MLP neurons of a small language model. Each row is named by its layer, matrix (gate and up: input weights) and neuron, and shows model dimensions 32-127. Each number is 128 + 24 x the weight over its row's rms, rounded and kept within 0 to 255. Numbers have three digits each. A neuron's up and down rows have the sign that makes its largest values positive.
A block is one neuron, or neurons of one layer that tend to fire together. Before each block is what it responds to, as a language model described it from the Wikipedia text at the highest values.

Description: Hyphens, and sometimes slashes, joining two parts of a compound word or name, as in natural-born, bright-line, and land-owning.
L4.gate190:159099136116130116160133160158117105080146089081100176157138130146082133142114145135097092166103118121146163193114149080089125135126142128160090123159126174119156164141099031162138119131112120087099106162125124112116146130172134140157151132134141094114135116158141155108123141091110118141
L4.up190:141106192146151120121139150111140088181127130153129133126139109116146193106142138158137119140121150129172098127096103126159120097120184119105092122129149118115158162114078113130091154131103124108088140130167111053159171139108098107158143127110140149125121124158151132089117178130132110122
L4.gate531:095103152098116109132100134149157153134108152127118090135190130108132102118101127143137160156112120081130125129118076106095178144125188103134118078129122135108131094122081096150149171099138136145158127159162146104109135115121103085094153111119149092142098142143103123146105125130136094117
L4.up531:135126080103114109130160119108115117050141151102083107127111164149149121123110154164139132127124136129114124144082110103144141157127152146112110137161111117125110162132122131148144120082123132166144162146146116180134131150129126130145156119151123109102136150115111113114123141117171100083
L4.gate598:145138189156137141140098153107055143133109099100105131174123091147083105135104147136075097139143139118150073118124117117129090125112127104085120123083139151140183144143131115148118106127125128139169157089141164126151137152112098136109161118118135183106108134155125124120122149180148127104
L4.up598:121120082079126146139117126168176151148145157097123162139117115136152134121147142159173119126127168110127146096103111142110078134120109129152136126116121081121137096096098125118099112130171121157106125109137158087122118147131076141147132115101143146133172110161116151120100119128100129107
L4.gate714:136117118134137160124166108093110127132111133114104179114126117128171131106102092115115121200108133116122141135126122142096094208129087143106107145137124108127171120131088115103144125162131171116089148126077152122142134138067113154147156154095140100118153130158134133128144147135097159125
L4.up714:142119148153127098122168182128171123141123188111136174122089118110125130132122087138139143126170097140146153140172104145077115116154131147080128102110141146099111155099127094149117116106170167112103156110120173097119102123113097097144139120157132091149093122160135128171137141138078140095

Description: Opening pipe of a table's header row, just before column names like Rider, Rank, Score; weaker on mid-word fragments (ti, ora) and colons in infobox fields.
L4.gate249:134117142125123124152121116174188118127119133153109136108122127134109081112097161148123148129128155141118113092107071144145121088133142137123121196121085093193133138098155147093180133128123074112126153109140149124144092132144094170119097151115118158133128115104118169127143125128160077142
L4.up249:148097140161126175152085148112100123151183122157105097095097133102122167100095106124142121133151111103139159129145120123135126143160119120182108108159088147120140154110075129102091119128091110162181125167140128111113151143126128127122128151106152128143110115140125117085155107133135093087
L4.gate437:147158124133100142100150108091135113115127148103136133106035130082110114130149118117103141101091103126115116117135167170143172116142171126135138143148132128109143138089112139143100123123122096115147125088132138143147138086173146102143087177113182111123128167117129099102101155134120093150
L4.up437:116130117119124138124104166107123147111159070109115101154095110129137140124124140173103114126142155097149185136132146181099146127174146126190119099135132161140148129127186087167176102145126143122109159117124124115090120114138080118138064145128126110128108116107106114120164142133142108120
L4.gate516:125113128146132084096083083123150155154074136102109108187103110090126144160098111117126112135080139128177122108141163151134110139099112147116149112075120109128156134111068155107130129092143100147102113113135169095141122110108103170138119130117137120151113112129146136106118153121134130182
L4.up516:167132137169149133167110093123131104118125127171123121120122121121142123130085133140086146119109139168120134147131106113124151159160111129157143112082126097148154135144121122140126135104115131134081183151110134113149115129134160168151149100160125110133161122118133173145119123164121094113
L4.gate621:145174118172120075145114148143116137129132085107098115137133115099122092149148145168090112104138117105178102132123142134127135152101091129162124154125082139142161150138138142134154093144159140114115093122081150145124111139110114189106197131133098117096127128126063165124140194130140121146
L4.up621:124137145109131170080097134105116163127179130151137113127188134174112107145156136161133169117115115090124079129108090139105168120138110152128134145135125138106130129097165093124118162134131077127122092127137149141137119128167075104156082116091137124100130138122113168119117145156123116137

Description: Pipe separators between column names in Wikipedia table header rows, especially after Votes before %, also navbox semicolons and stray mid-word pieces.
L3.gate8:144125098175108138099126135136146138149106123118090066141148133117088118140141168121103121147154159103171134116105113117141102162141162160118127132145126093127134119100118124097124121120084089134098142131129153155139092113130139099153063134112125128119149129132131142079147130134105128170
L3.up8:147101120131141163140133096106114137201096107142091104092125126123116130131129093161118137167130115155123137126128141150124170112135152112152135180162109106126126137123115117129113113131091093125122120113165167152128097128110101122153069121107142115124126158129145136124146138131157144088
L3.gate104:096123130106120158101127153134100126141131131081149131103116099151145111128161148104113113138120090098165128131073149143153126164161114176113116133112184102129146123111066150130159143144123126123139140151119105158127103125133119105113070150147151116153174167102111149122151151111121075126
L3.up104:129130147127126106118150115149152157146168097115124143120135140125109143139162113133132106128106094135116129150109101130078094152102137143143137082137148138106101099148123143115078121151158123162144166175153098183167155129114142118131098195162134137120158119129112096173111096155075122093
L3.gate111:134127151118120122105145116109131171152137155187154113144103117111142134117123122121161106144139134167122148134134092102144145140131142097110112119136108128140141135079171143095154122163100113115170180123140118136149143106107116083124128159127089130164157115116097139112085172113110145096
L3.up111:168133138126134137096084151176154135140115195157144136172160131110129129113077122122107139095116110121109121118118155139142119076121152156105149123112150117121096153103133155152070134140116147181135110149150135089154142139138151134138129157097131145123120175135137120120101105088098098165
L3.gate127:155134142175139117164116102132142154117088121127098156127136120106129117102111115162118101128143149116112148139082141097122156108122129100123144103176145112115120140118096112163133138129111108118139148130092111115102096121098088139122139118158149062132104137096137118137117080106094103125
L3.up127:167132140185159131145088124128154174156109151133131130147162127173116143136120083124143083140099154108092129178149162140149110114116121104130165122088134114112125142117068118098095163127163102177115103134128158120145100118123096066154123132132120154118163117132130152143120158159128099085
L3.gate197:128123144136130144133139120122115150141130124140137088157069161144110146137102081152133119108134095097104123115122099096096111125078126170166100151168145103133120125137114098130144067132104090103145173156126133145148095111098135137164116087103135133070104142141120139143134158085063097140
L3.up197:144124143132114135171175156135118143105140106086087106120110160125147112113118141167097128126142148114108132106142119127082149136153144127131092152119118145148116128122169121135154083120096115128128116134134112156087183172132134114149115135122118100137119140083086136144106141156118150125
L3.gate254:157101134139093116146152133115125194140131117132115119164150124130164124112133104105151139095075131138133127126129193118171117088103138135148070126225139117109102089075126154144106122105100170145115103136098109157101142134157131118121082136127140097137121133093118140140133137178111107107
L3.up254:126109149151100152139107155163146187156160133178140141085166147087151153117112148176144094129129125136154157148136152137106102133156139092141145090142116108133133127092101110132135106134086140101148148117106170121105135142175143100120094112101169103110154138120087154149144140106107096078
L3.gate263:163149139115088132141108124121100149146188174172149158105108107135116143137121136153112176169129132118128114128144144120121137141126132097131142124147149106129134126127180125116116101124096107107176136116150128144145091114127105128159118161088087116143144143099146131128148114137090143082
L3.up263:154134138145103136153142132161116152120159139133128151148136144084092097130119137133079087146142114130110104125174129160151118124135131115131126132156131135146127111133132155138153157131146124090094100134179142134140109135125101167141134122074123103106104140066155128084098130092115104098
L3.gate368:121146107168123137130137155106141148130155141102132145113131118126135098124138137135140143147092087137161100147153158172163123113108156123127127120106114131123112149123114140127163130142138112102152143112128098106125113116137104095150101119158180074131169072106110091111140126116105126165
L3.up368:142155120115101137146136159068123094141182154112106093118119112139118163148118140112139108097106123125067103114151175096132101132130122126134164128113137148115134132146144167116117082129132125099127100151137078115141156153115119132145106149097104116152094131102125158090116111111136106122
L3.gate375:149090131133115107148118112150155140131108154118154109140117166093132122131111133124093158129110140116123123126145150126125157124099133153140126104138121127140144130102116133153115106087126130160100151131111156157093099107141160106146170187115170128093147130137160125140149082170106176080
L3.up375:148115154138145105129161086118096121129123128147117151145134141145099103133140094110112144092115112094124155141104103126096095128117154111168109201102116128100147140139124108134105157137149080135114106106139124099131183142162153138152142128154128109127136082114125164098115113159120131114
L3.gate399:102158115121150121139138104163139150097155119138125111144142149156092138098129125146127139142113100128134144112101112155125138105130124158147107126129086144165160166135133131117125103139164114111089099161140121130164167120107153093090107089080138120109122142134057123159127077137133092095
L3.up399:146117167115152129136116117133145147076138142103078108130146137139093141097093145115107133167117099136128121127100156163176068120122140167160076123151106136129144117128156137136092129134145147141084138137112154095171155114129083140133122114144180124088142130111127102104169075107117093132
L3.gate499:141094149125140131114129109087085113106123135130139067100118115159135118116102157115158139157141150117112126158114110136112109136098087142150141083125155130139120085139113144118104141148150116124131120086117112078133104087190107103124170115145116127170156137128113107126099111128132145131
L3.up499:113117136144110167139119130127175117121134100120136096108112136136126157112122161122135183163111135148106166123099080121116125120126150122141141150104140165162111121179145118106143149136076161100120157096086150073189126127125127132094067134104141152173121114102128067154112107103101127160
L3.gate514:143109113118106189152139096142124132126167137146090098141161104093096124101126190114112133097134116153101112117107106151153121194114134118109154119117128164107105119105143154149149087111176157072097121167112139137105154154168133120109151152062142181112114120128150155151100141163117115121
L3.up514:145168131092126186126131114159081144093129152175091125136140101097105126147151119144114124126089146126131115096109174130195176112146144099126134133136126118101120119125099145133130090122168124061116095132134123121157125103139152121148156135120117137126156152115107160111127142151076154118
L3.gate520:150125183106120163161117124117165141169147125165091079136152094091132133109103164125116131128085177146121174126109123118133068149157161139123129139145092113154138119136157104116135122081142083132114140105184128138085157146122152092142124176148127146120135094141099108052147176125118107143
L3.up520:153134168107157107152150126181145123163126127151128129103155118100096111177135129080123179116090167166121120145134106111125136183125163144068147090149116129124148127094146156123094099085120123124134089144153114093118140118146159150135112136150111127111105146152115094094087153144122114120
L3.gate592:139110136158100118155122104098128076155099164119093141105109106108135105120155073127121106145115102103128137096109137114095131125116148163146155145130151075126119127133148135155127123104119085143142120103112125125156141130126119141177120147163125118149105135128097161137161155157100131111
L3.up592:139082162158126126129113108145139105107111119114139172156129107135106112156143101162115139153086152115171119124150098089098125101117160172129125121087169126086145166117087113139118126101132142117063158084101114143126131152172103130137125128094174130120137138168153110106135117139115132122
L3.gate612:153115157157124141146151158174083134122164183129137095129096129154129161112145141133043138142119139125140146109115112110089159106115147107128144143154140115128112125118100104111135104116119114089100135119097126133149107131095104106159126093084138146146122056111070143116152118127113171153
L3.up612:136114119138066144170164126146103149197181153134085091119164106192109123145130129110125148143115134142133141103124128175147133148129159118136087158160125119140133158112126093093106161084115116159116147129140109125135127125160144114176135127148159090116115152100081120094114128106126143112
L3.gate631:119119142102112135084089152099139171148130134113161143119101125125140131162127105158103086091125166162199098154118145131130146116099119120115133134136117149096146140142130148161137110150184128110130122125138095135121116137124174124166097107127084120139134083135177084122108107165134086124
L3.up631:177150153163140168156146141116127119103116101106150148129138131134173109148108138121123082126146141120104141113150124136153136107088085125161130152136151117150125150127120123185125129141111118102147170125116110127101127114120145131148135160149131097125164168108139136099118114159113123124

Description: Digit pieces just after the comma in large numbers, mostly vote counts, populations and incomes in tables and census prose, such as 1,'21'3 and 9,37'2'; weaker on mid-word fragments like pro'du'cing and disc'ree'tly.
L3.gate27:110137197115082099135147124168149109120152121154129096114141157077098139150163150106146152104125118123150119131093137130078117097118138142150091141135104104144146158120118105107134153147136132113098130114138156110136107164110119152125152073126139162127091143134134123087102140136131130142
L3.up27:136156145084193129129101087083082100133116122177103115103124120086143118095144130142104126122120101121115147139116119121128137124110127129141132174139161102104118131147114162192123152130114121145106138127130086128112137108117103141102112124153160108113110201137138157084128172117121158114
L3.gate98:129080096110158090121158116111109152119118158112116125130099150161109144114152156095106167077106133151132153116086098113112131107102131130160150179127152151118108139133118164099104099113120152121117151137142138157132147127094148092118149137123143123105114118121127107116151117137133138118
L3.up98:117114138089118089102135128132103124132144140133119097138135141144164174166109133101101143064153147147107128112153157124123140134155139132160118109119131145093125127114131130148142114130096138131143154163118141116138116137138108129143146120150159134121126105151108118152167096133151147152
L3.gate187:155101158161123097105115137123188110146135137140139118151088133133117141085118080144154099081156117144136116185137110117109136122134192116142132088152131112136130150118160137130132152090080134118131138120145120104103134147125162125157106114114127166101123086185119096092150114128098166166
L3.up187:117164114115106107142117193194136154150063152154138094105133131160159128187164159172114127125093094109114082105081158132116147131146114130147090128153085163136126137123087120123088108061100128142099109159105130085128154164153105106148121132091126121095099076117113102097111124105150103117
L3.gate188:191140171101113119137154124130146154120143135127100115100123116093146115107160103142117101101120108135144143132117141093142165161173117076123123145132145151171123135135140148109166129132149104133107121085133112164087121146151139097153162093136158118114123119110145125113094157129091142157
L3.up188:144108132148131118102174161123181134166117097151114136112175127110095152101120104139122110105099174125134144144143144140147104138112110085155119121136125137134122159149129113113130105151144142143137143183104131108164124138153140085138119121123073109145134131160107092140114126110079161127
L3.gate265:149122184151163141148164118098108064096156114157108101109146137111124127174136102134101144127114095106136110121152170142082162169110128155122102125099100189152158123147143151114141083153108108112122100135108128103119130109136123090093165149069170146091116155154137122126128118160103150137
L3.up265:145151109082146174086157102088126148134195136156106102174117131138128123113150096124145120174147135101110132136096142136114125112167141097108117140129155088177088144132144120094112093161108141130104141113156080114149184126130136108155160136115131111173148113127127112111146142139150108147
L3.gate283:094125100152157150061085092149160120139123100146127120142080107125116104126133134084102146133122140150122074107176133138109131130107176132165113159155102093151117122087111152163145107109150102115146152121118110139117142101148159132132106171163148134097153115130124137133130128166125105146
L3.up283:091138153079127086109137173107124162141118141123141102153170139093136136143109121105133166143124141077113121188077160093114165120185129098091105135121152115153118110136138138129161136131134135188128144123165136104125118115078111134128133093154137122107115131130144102129132154125141095151
L3.gate296:121102133086118127145166068157118132131124077175148126160120126119116151163110120123142125123125135174126171146138149120103131104121102120148129144121121117148137141144149141134111096145140131075135099140097099125153149138121108097162140162113159110123127138090115161080124143139166127111
L3.up296:117112160065136159158119127124099149120115111137152139139144140109129111156129145058130160123119137154129126130114137113132166119128139135161146119134140099178100107138134132128123159162095112154118145126148131129101169122131147094113150162111093121108147117180173091073079125133174135133
L3.gate297:121156105114107142162133130117134161131133157141140133151090146130166085118177113134085121142145129137126101138153110125124139131146145143127134130163138167137117142110090124123124137122105131123166111109104125116132146100157136147125103126141134133117145087121133140140160149185126103132
L3.up297:118122121145133104169163161112098127130145152146115110127091147130127139161124133144118154115107080118159148132116134153199105122095131134132106155159137126142136120120116116121129119123156114139163112136139125133146089107163179128177077091141152145112136124150106081144125165126114092075
L3.gate306:119113082092124107100141152131145161127149112150135149139124136097126105150146071112107115089128135115132099130139138092091116119045124139120149096158138129107144107148145144109104143162134119124129116128129100133134148118119086119117167101162122127107129134133099139152144142164142146128
L3.up306:144103151148112115135133123159123119145147158126118118119103104121107173091146135148103109107142126111113148151149132121123091155103143130149117119069104154154130136149142090134128148153139121128148083117146099076132117137165116146091123134115126152138093133153153141113158141111106143154
L3.gate321:125094144161133132135113162095139103098108156088103125125103140090121109105119134137118111114163136107153109108161153123176136113119128125160134143122092138176162101174104156098152166157111099164134109144113103119091156138123176104118129198133125125127153154126193153148122137115135073111
L3.up321:113120141154171162141125123137198136175122118134172105132089105080118172150109124116112125152120130134159133089094136112112152133143158136135150114106108118072133105140106114126113140118171120154148159141138072143103106103171115112141141116145125146153127149110150146144142127140106119129
L3.gate540:120115128141096125160117135085146164112118098135121131122132168122132126178098128178121137105140167107135163122126132162135160160171139106140101132153157122149137119121178165155137122127168121105134137140107110075136149139114120065119179141176118109128181113107143189128142112162109169121
L3.up540:144129134117118111103107107128094128130155107137129148100138146143159111120147146130131132117084169119098140097138157117118123117127127119112127135190167117123156131127153113155121117150114168097100098127103116124133117119088090125112108153123148138118111159110101144157173155131156129123
L3.gate579:127132128146104098138117121155152152143165115131146107103116102109130124134156141125098119134157138068105091186115130133148162144081154111100113150142119144110130128162116138165156143135164161116142195122139130119132103178147125146122122103124131095141125137185117128115104120124115152156
L3.up579:131117120142098135132149106111077114088166080130149079140119118162100113151118146090134116111133111139112115113116113145108085099130113123121159138178102161135131131154119116137166114134097109099141158140104166116140151146102151141155138122122130177123168121110122128123171138095154135067
L3.gate591:169115144154118144138141141102108147096164098156132114134132144114095162111162148140142141105101142113196138140170129079108153148095153144139160117170156165144109103132114145071131170113136091143128080153139113133110115114129129124192133148124119095114159126130123143095124147115104154115
L3.up591:167107150109117123102129143114126097159110152158146126176111092156110124119059150117111113127122070089120115146115125101121138104141174098136166150157119128152129127090131094097112143117138161139114135104149113123083153156135076130145104103169201100105168146118123132114134107130091130153
L3.gate712:137092159098170144131150138120112161112106119140131158169134126083195117149116158149119142169117140104129109114136109105109131116102132155124087120153118093139097115145119087162093087144117125109103118111137132133142095141063154121177123121134155105118104066130119113109134150128136131110
L3.up712:124105161128079131165114158110143166122151128125135145154121100143087133123145155147119131131121082165120112183118160182149152131162120123149125131131128121159176147112138124100082125182144143141157111126123108118155132096123125095079104089108115117116138097130127141157102128113088144157
L3.gate802:105128159155117161131136104145112160148171107179121136156128133088146098118184120128116148103139126165143108142124121106143141134133139083156125118115122169098098100149075118095174092105163162157154144109157121138130191121116113114111120120156172118116137090158129134109153134111122173126
L3.up802:166115125122133141139139161124122081113144156176140142108124132113130095119118114177133164141115147126088132128120151130087116114124118105124145129136114153122126099154109126094179133112149149124113118138108151128095150176104128120123165099114143097126123146142072149126100107132148118162
L3.gate829:119130121094164103123146173137155129139124123137097127146149121142134101135101109116083122162124147113114155099140086163171130100096136126128133126141106097156161169129136146158144183137111137113095146123170115147114136171156103125143084129083164092128092136132116136157138126121092169125
L3.up829:117100113149186100130138112161182132166125131081110154088096148164135149130141157156127103144118142102110124097136108118108104128153140147103195111118170137132146124148112073099167158150137156139133091120127153107112079112137132126127121114148097120100128102184140145173138151139133134109

Description: Relative pronouns (that, which, who, whom) right after a noun or comma, starting clauses like "an aircraft that is" or "the valley, which begins".
L3.gate21:140154127163125103149116103158081131117140130062135127105141147102063137165135112106149133137125127123146132178109094142127123129136100153157160119140149117120096110108111111129129135138171083122130145141139130139165109115141110060167152102097091145101128148122105107156138133157165088123
L3.up21:139143128133146084131092116121117148138136170135186140132106154144109130130134103130162113145111124154141132172073142178146083093156112123163184107151121138115113175088143119131142098110077168127097109147103107106179109130153139109150093141122171094161120125128113126108117090144139137151
L3.gate28:103124137108099145116137083098116139127113168168079131162127098106084158139132138107105136143156155101138085112124124094122109115160121163156122203132118122119107136114128098155181098149185129133124136146113111130128146096091120122161106147139148111156071116123115112165118152150134137136
L3.up28:111131095167166128166082173124115143133147144099168152149121120176143091132113116071160129151127089139155094154113137115136159153112134153125143106125134111133153116149155117085081130124135137138169143144134149102136140120147146100129106136098160145128145146148120140129129101127112138121
L3.gate46:111137131094106172094176140140147127144147129145116166120117137153123158149088145133157088109131090105154132097109111104130135142135144146139099169153169102122141127125147133124046121106170140117120124130158163140135142135122070174126131118138085137106137140160124107104153135148145116106
L3.up46:140103166114150131177098163132150123126125130109135120105145114173149114149128112116152098130103151119127150146068132136124113121106151102160118133113126084126116141125126131048136183133145129126113160107170125100146122100113082124155131156135146151119122110095156109135132131127168128143
L3.gate96:118121097107140119128136115140124186140183101092150100155124115112119106108145132054166124119147120133083143130121120127086134147164142110118135117118085125144170110107107150099105112141168094105149114123135161137082113103126137138178128114128111162100103130099143144131115158119150143190
L3.up96:160148117102121124131154116086119111147142148073135093104151158166121127122115126140128103139119153113118131102055122109133108128101105126131120137163127153101168078148143110090168100146125070150153107149123117102127133147163107141112146096149167125120118146129147092125090163122107130160
L3.gate266:105107163137143106140092120103116122150136133103156153110148112107147097126096104117128129144126141125192127104116147102105090112108125085159106111123056131134133110130058131120144167141125135120127119125114142140129105093137130118127157121155155128118115122169114099127048143144127137108
L3.up266:083158114148137099082094107063169129204146117124154130144125119137122097151086120138119129102125123164151129129146169120108099112125112105151101103109101133134119113135141120141113083143123150127113172125140135147157104152125149117104141113075148180146144133126116106124096158148129116115
L3.gate367:111115121140143107181143118150140119159079113128124127125145141114105124145116092155164115083128148124126125163118100150141129136063103122139117133111128119173119172105107133168168102150128135143134134162157149109125143120148115133133165115121109152143129083157124144121093151123121097109
L3.up367:122124117137121150112152106127137125140132114137109100152127116168161137144120118102099163094137114193153171117134154124141116111071129103124116131128137097115094144110143140087121103124132129113100141141117097145149149163166144141131136102129126149144115154135122099118132106148109131152
L3.gate391:107134098141163130113127090094156156143091099130106125133187125139125088153113098103140134157156146104105075100094159135126138149108137139121140104161122106124132106123169146087121116141131099126122138151136122178109151129139122086173128134141139140123110185112121123137117099186171090128
L3.up391:128105169139135115143119125160171115140146137126144112166133141122145134095135137071136121104143152128145146160081119128136150147091113090150085124123138173152105118144151139107104111097074124088091152155126160133127105122087150134143097122123165124122152122119116116086140146115138114139
L3.gate410:113072140156142121097136093114142157121137136142145104137126095145112128112139129154133092117128124121135163140163138143133159119137131146138141143150149146111122149157119126147096121155070146122150105139148155139102134167126134151101105115149131124143140124092120124126165079155137130110
L3.up410:128122107145112121118102150121127177105099102142152111160117167161143143128128119133126117119132129124107148117077109129149144127126175126106154112146156138161135141141116144137088150175102146102149180158179085119141102129135101100133150106119109164155111128125102140120115108140164138188
L3.gate438:111091107128148136107098178167135111121137070196100112103178121109111143115106151120139085118165148091125145153136118129153106129147166140125123166096125149117169116125126124106098128139102120147158116104150151157115120119115144145090134156153145116119107137101108147105161136135133143141
L3.up438:107110150169133173163127109120112113107108128109097139108157161162118118161128122102157130103143139151098157128119130101183106108147178115120123115118143130138153137142120143124114124115142168131062098124191151145108153156134113141178109141146105140151126112104115116122104083144096108155
L3.gate670:147159114114131170110162151172149136139095120157146132165100099114115191115102098120125148122117144078147165113118124129126084143115116132141103097127140133097100096160113140117090138164086141140119130132190109102111160123105143152122135106149116136120113127140135113165079150158137163132
L3.up670:126132124130139139092146148129127155133141149146141114130176129126208135120140123078104105135082149164109154120126131157168144073121087099132125090131144124113139114111124081081110106121085108111138136149153120133127101164106136133146140096142125092114130106139134135115116115136120092159
L3.gate678:111123131116142155113103186076133149115174095114104147135123120119148126117182090108139067145091139122164100106089117127101107122087127095146156136100184135138099140140141148150101120197115085117119117123123120107134089112114133170126146115141122101164101131121125121109110180180149128131
L3.up678:120146151145075138140149127118088148127060144111146114114145139101129096096127140127150172104166149167132164118144084136092170143159079097123137138176166123114154130128131139138149111124094112122110115141124121098112155148105157079116142132161104107140148090143120124144118115115159115126
L3.gate688:130113089143158140137086086091092189160174130149111064134116123140126145120146118124169098118125117123117077174133128121126117117120100098138140152118101120118127147152140127128131112146161162113139161160155189131143133115114123123122142105139112123105132136099126185122103138144080128154
L3.up688:109126130116119126175175105157147137109174122133127143150158119122122108115148142102131112129149142115091126167114173086157139141123121126123137060162132123121111096128181151097076073137160135079083166109119112116113115129158129136123129061150094140119147091132100088135140126117135128167
L3.gate708:157121109120134116138095147118131137100072118130154159151104129117126135139112096096130153106146122122115115092153111160130128145132151138078074149139145112135112138111110114151115110113126093113129136143152124147099148060123104149163172159160121096112134114121133135111106144104136072112
L3.up708:140133150138103125106116122106127130151124145118115187113111080117106168146092106117149127090106145083106176115155137130143107160087140196132129150083143133112158121151148123127118115114146079127159098144155134164143123077138141125122082150140148138111129115138126171155128160086158167126
L3.gate727:090104136080155138141109131110189121099139166130155132140148103145158166153108140161154152129147129094127130139102151176112166126117126146189090121124120079123147136097142174089157130127130123151092144086154127129100086119140115092107112119147157131143158075149128178161127107119190134167
L3.up727:113092163128128101090134116082139126147146156132134123174165149080133135151099114148129117106107173094135096136163143145129146137128092106154166127128118143131142151121134145131114111144124082161135109091104178085104161158099078151095135143113126150145099116080119131099118125117136098096
L3.gate728:139130102138107147128107140115161105165138121122151131088124136091123139117077090116082101141112131151146107123159151089135136103119137082102140144082136161093115152143164111147118166113167092130144156101108126123084092139131139113126166106139120136090162131134136130112104114132147138128
L3.up728:125088072100132140149165098139129144151133151192158127108140097158145108119143109108134121113143129126146120132130091120109100124162142118116141114199139137129068141136112088119096127172121104127125107126179152166120134095141134141167121148144115152123108128128118167131130126107104081171
L3.gate809:146117097128179129147160106094096153139115144141134141123176146147120128111115124117162098131130104132104136141110149139115091112138091126122140109099115119117115136121128148140110098132104137124157130138109130087100139149153150140164158179124112094093121153088124123099098124169156140115
L3.up809:150135127144127155150119127167120130119151106140101102144130095152122144139098107116104118155171089100104122154100120114132130132144133131126113136129125151119109116113102075159117154131143164126101141148126180110123098122129146124126177108109115096130110109107121120147109156117136112132

Description: Completions of Wikipedia section headings like Discography, Aftermath and Personal life, plus clause openers such as that, After and Despite after punctuation.
L2.gate241:103142094113133134153165106114093157151131139137122163124110100116123115131095110155144124117106129169123154124127136092117088134119106128163129109103141157099116147126135110163108105142071186138112110143115134129140135117139161113162068128091177149175137105150084111129143145151069089152
L2.up241:135096139151063137132154171155144114155148075084095137141103098085092102089117118095127109119150125125110175141158164150140147133120099138094131111141122159120137106092149133115098100149119138119097132102128122105070137133174096137090107125120104064123111171125083158137147119132082184116

Description: Relative pronouns (which, that, who) right after a noun phrase, which then take a verb; also "also", "he", "and" before a verb.
L4.gate258:102147113127133089147117143133111137125152113123137136173154113135134118168128076155141078126178146123118140132161070130158127118138124148109137136125141150098124117120104115131090128132146124095103112148079112122123121142100108077106156106135148110119076115104138157145135138160101112172
L4.up258:171129132100145120122119161119121110134125111143104133155146122155137129124107143105124117135128175134147086114144073148141173115072160133143087148165107114117095148111159129119168150116150115140121177132123147142094045120141152136166152121135114102090106128151124169122122155117086075141
L4.gate479:116107153142150118120133149092115127126114121105143163125131131120111121153123132087130137146103142176145136136085107175164152123136138133141156133147144105105115118121075127117084119084141135142155180181122152150107113118097135142114181105088144132129137091105124171151115148135137113171
L4.up479:149102135148098130143127160132124139141112115105110119098128097114139110134113152094159112138140145102158143154111127170135087118140126123160146066118100131140122159089132126112135149136118163181124180142144141138086071153138124115149115159109127129146130124137113118140140151140142099088
L4.gate485:124131115146167132100102132105124122132117179150165134152140101128124172112142096162104145115139119110153174117136111115151125129131140105075121125168141174181130092139104081148164137124136068111149132102157174087134143138086116131127120147134139117096106134121153179089122139132136117149
L4.up485:166109118109115159135127125094110120130160149100119121140137127125123116115081101111141106106117128127097123120104113148139156139122099130107165086132140140158141138120170134131134152150169112138125158153123129139122101171140144161154148126124094114144142132130124131134124121173106138126
L4.gate710:147127084110186144100118109140157160133131109128141183132129108139157203088114145091135100130119125108123164119130111179139159136114115127089143127125134127143108133101151114136121124114141127140120072102164154156113127124153118152135128135121127160086124149106098113122124104146144115114
L4.up710:127158133128148119082132148125105135167118091126129100131115107116104136125157114122080090132166075125104151133119109092107104110144149167149151079108122121082148139106088073137085133155173125131127121155144108083116170084116136099148151149167117140173116106161132125140136115104139127112

Description: Fires on the first digit pair right after a thousands comma in vote counts, populations and prizes (19,517; 1,010), plus heading "=" signs and mid-word name fragments.
L2.gate592:155083141132118110111120145105145119160109132140149161166132105119124156140121146120133175120127157039178101176141131102124169095155155149117110115143132142125172145128098122124099070100116123148150093144105122077131159167109136140157120154114139130066115103113105157128121133099125114153
L2.up592:091089155085163122151122137109132107132137163120113129161139120144116157126202109132122105138119102079179149123142147148153117112084151131116134156145147105124146106144111045132103110137091111146107114123150138144100160169157102120156138140142112140129107141137148122158147146132105137136

Description: Pipe characters between column names in the header row of Wikipedia tables (No. | Title, Votes | %), plus scattered mid-word fragments like ing, ic.
L2.gate346:147132151123099097145107172122158129121097116165105145143095147134130109106116131089132153162160133114126133112121175120148113139157162148119115131139127132110159095128148146141143129109144132088115129110151161124126120163137117159132117210136118103084155138106150090141108151119086097150
L2.up346:158144135161151124137116132143177132139196128158087118148122105126120086108163147161102152148107134077122112086121128141068125105152111167117091095121133103108164075120119126127164124116106145144101106105151113144111110121129135131083134121108128108139132130094128125101150102116167105131